MLP neurons of a small language model. Each row is named by its layer, matrix (gate and up: input weights) and neuron, and shows model dimensions 48-143. Each number is 128 + 32 x the weight over its row's rms, rounded and kept within 0 to 255. Numbers have three digits each. A neuron's up and down rows have the sign that makes its largest values positive.
After each neuron's rows, "fires on" lists the tokens most often at its 100 highest values on Wikipedia text that the model never trained on. A number after a token or word is its count.

L3.gate571:073128154126165071127113128132094126143116136112163158097145128110129089159081109114114084157148133092096098129120168084137088209140111171129176098156165191124127103117163079128128110102138077116120161121121075145184117068154108132079163054171134160081112094122120156089088196155168131067
L3.up571:074118100060173156137106130125110113099178150194105083145123163123128135130112084184153141062203117117157098177170143138171149167115199120110104091164139128127103122210083130071086194116096139212091144127205152102132139124131156093135093130137159089179106195111147121107117098181143137147
fires on: " |\n" 97

L3.gate1020:071169135148105194142139163181078127128072112150166087091070157111103066119127155127109054147113177114160095156087162149165124204126117136129127138142101093154113138116164124099167137146163148127127139085105100131073135105116067101202079085132146171173125111127214105145113110143092143127
L3.up1020:139116143145121147077109166164136135157130135153159080203163162127108085112092147092092144096165116108165048098128105112098115183097134130105149108131138143181090103082163102163116154144130088126094141065161150082116094131097119131172099111107130175145141159104096098142110157115087169151
fires on: " Ch" 34, " ch" 25, "Ch" 4, "ig" 4

L3.gate1012:132119162147161110184136107135142166126136150124104115069119163099124084111109130120172082077174193140107079122085082148177081123176122151153105154189100123131112147135056134138180144137162101150183131121147119125176108112086107154142135165110145111097183140132111101129104104160094119098
L3.up1012:105058142166200137164128175115097124097114080175161123100135115130112130139120110133116088105094135116099134131153079201154103098071062120159131153163163106146104119088141118144138136069166151067084144128187122097147157186131125135137162112159155151112125154140125169089119162169098058065
fires on: "\n" 29, ")\n" 28, " as" 16, ";\n" 9, "a" 4

L3.gate947:114092120130138070093125075160079111069156071092111094166130131035130133128126100115102143132116098095181139076065151127141128169145083133168131134069111103096119071174098174165142099124056149130132120100137051138128116146173167115145157191139149082065108130143151127112122147117181166091
L3.up947:085053157070108114051105123087104120150077117135138112108151181120092107132107126078106184121137169127170145154182130192144134149136170146162199076121098149138102104160092150116117095143162094136098095130128101101131146130122117080159118119114106087148121201072126075132165146136151196203
fires on: " +" 21, "en" 12, "yn" 8, "den" 8, "n" 5

L3.gate112:138150177159162077094135075098140129179097139131178108134037156137141107085097142162145114104144110194151162132123125136073148142189081117111161153134192146134130129138065081182043054179102166109136176144136114160136137140118134187106116169104152092154125067132120092148100133108155155132
L3.up112:136136076153126111100151099142110130145183118129137108071110130142142136154093154210130094111148131108137119133093164087114139127181112159135053157093091098097036132142133112165115132143092089039184113128105130142169095076079101150118128188136128154101133135123122126103122128145115152135
fires on: "ion" 16, "er" 11, "e" 11, "or" 9, "one" 8, "ing" 7

L3.gate443:113176128036146118139156135117109123142126112073148162097096115101109141215100135102126106138104145086168123106065136142136113116100152127082188164152158137112130104077139123139168123097131144081144171125112072107199131117131132137147187141156142125184079120064121113145090132112186139084
L3.up443:122132128082148135126108157130092143084082043134056125107122156161117138178101178090110127074143113147166065112113091114076128145110098157073112122139113093201087165170177068177128121142192200107154092139112171177182127076144093163154165158152154118114109181120093149141108125110095129058
fires on: " Total" 23, " University" 10, " |\n" 8, " /" 6, " ." 6

L3.gate780:131146112161205110123131144103102116121107108139130148109099166106177212151134091129117126120150192147155115116103138151166158157083120122113154132111068095126168099156163129138119086142143104114124058155127131181149091112151134094108134132167152160199089098156138091114118101091196127121
L3.up780:138167104126133128115163054133153102151115089123103115081086113106117138104065174170160067178085145147116110101044109062143130129086118118128102201133116133151169152110110117140098126160116097156100169112130075082162158133091072159090107180127112138129165105154140153088127148137141155152
fires on: " up" 15, " side" 11, " squad" 8, " gang" 6, " band" 6, "ire" 5

L3.gate85:107108119120135141161134175208152198118130136125135042130095158120144104123126157089122080141109126112121128138111142145128082202121157150136132113130071150133115146122126082144161146131154145110146114085132109127100128067171133127163178073166125149129142127128146112144119125099105110154
L3.up85:083126106114114149088136168169108146048097125092019109134122133126122113129146171117132123133156109092081146173111098162156130158148159147109167066148095124163117128139147059108123167080156157075144202100141158089110113070126154133119182080124114160145150134116136142159095059106163108141
fires on: "'" 14, " is" 9, " was" 9, " at" 9, " came" 8, " am" 8

L3.gate210:154108163150103111162064111127196093107140169115146150121091116086127113174144145129113171127049154135108139130148140096107087172161099160170174102073093187114182154120126113134150138153177162104179145104084085157109104156133126082179141130134093065097097131115135139082100148135133093228
L3.up210:107123135188077140145171106102161092134145153154131172147180131180149137175096070184088124169189117133100130194153137101058117121196157113187134115082113137128163183130168171135109069146134118084172097128104119127163066128040165099112053134140108120127126126138171108078129188080114078107
fires on: " |\n" 59, "m" 4, ")" 4

L3.gate828:144114191105206052177147126191171096139149140153099166137179122143142133117096157120141142169124134123140100181122174080084093168122070157142107200078131102136140138084136123094184085115109144156119097114184036163177197076163112117122085149127101131107127098135124143086087201143103135106
L3.up828:090078091111150138160135141177142132138052077109104111134112106115126136117110152123141099076187145119135086109143118120120141140096143141177130126121112112099189135137179152112062160108134073075151139108101163118182206075156121128154125118098065159174179138183119116166130171148099097195
fires on: ".\n" 34, " Court" 11, "\n" 7, " of" 5, "und" 4

L3.gate332:113172151085083118071067187154135104150106100175088067128116180142113094111111098104148117170117110125109103157176157099113081150124111148057145134124115118067132152222136149104155096095152130145135088140076128218107116134152102153171136124114209109109101105163146161021100169173121114100
L3.up332:097131163133088106107068156185191164132139116151076122118099176155058080153041125098167144179147139136136071148158122100115098178142151100138139108185151180117134140184088097168163143164116133140096141119124122151075165125083137165144076086076121024161143085104176111100153121116101126113
fires on: "-" 42, " |\n" 25, ")\n" 16, ".\n" 5

L3.gate666:143143107140153124155094091096147114078094120120153163146115089136134115193123127146118173125099112095117180129092150162176075112107151166109088078101130137109139116103100109101132124159149134071176066092140063193149104118125124126157112148114112119187096142086132119206052173142129191151
L3.up666:126132098085101079118139161083124146154125087098144146142150082153079095121146075116141124116136183120157108083145129124142126135170085065126116147134134106102085086110187157182113152176089081129125111147142078165172188156150210131133090089129126175137143131085106086129141133157159145126
fires on: "a" 24, " early" 11, "Biography" 8, "ly" 6, "ey" 5

L3.gate630:139123059153101119114138153080121097100089144139081106148105113115154126172062105097121140131081115094100125174117128123122112075150141123073150123132159119168132153175156113119156148130129093106103140173119141141068137133172106106099131143171145188162128117114083180111165117128107061119
L3.up630:093144107152104121110079106143074111092090177132093122095109120178063135104144158159145117128175091173079121129077121095162156131161131113163149144089183095102159180081098128164137115036121176104100107134114127123140109078133091127127087111071154103140101123137143225064140126109136143206
fires on: " is" 45, " was" 15, "red" 8, " =\n\n" 8, "ul" 5

L3.gate104:175101126074100130207172206147114114164111119182100114104113181110163213174096161119180113081134139139099119155090129112148084175136117132144148162108114095173134129130188182143137141067165159105166134170114124154181104052152138087138082128136133118119163126123119108082154080091084137111
L3.up104:143115162086061153230150125132121106121142144122126069146104096165140140173088135101123123129101111087086112102135079177123128098109191135097145146093114108177103101120163106168104142102197109171142118143083139136160101102127144102150085137134095069118155092129158145107148093146131151133
fires on: "od" 37, "j" 8, "old" 5, "ald" 4, "ud" 4

L3.gate529:079079132106120162141070162098055075104088120121041102063149105139112172175084140119107098076153148141138131105160153140133172133144092097055087068112130094169127111133126085131115150116106143105118134126144076150111178113146147147138109093116139106198113163140145112070142126172137090159
L3.up529:120105091163118173085077143089133094161147096178103122132178203144125108107104089176106134133110102158153144056088203061149171124121137106145154103144093182097130118148122110147151212183073103100149141120117147086137139129129130155114093149161151154146155143144137115172144161105163136142
fires on: "er" 22, "et" 10, "eb" 7, "é" 7, "he" 4

L3.gate22:076095131130082117135171114182084129147146118162129127094172128138170129146113213102104152194138148141137131116149099128143110142161101203124173118123119153111173180072132172143138110118110112175071115119159143105141130126124124060146124090076122148098125169185145143142132123150067149127
L3.up22:132135156161172113161145088144114067168102143147115129095127098122167065137172137131123118155162157172124105084150091098109145115098065221142159144136161114091129124112115111181108123107130158153089141093102161099156130088133166151188131068163117143133144159124136080159060089119072127135
fires on: "\n" 47, " |\n" 8, ")\n" 7, "ok" 5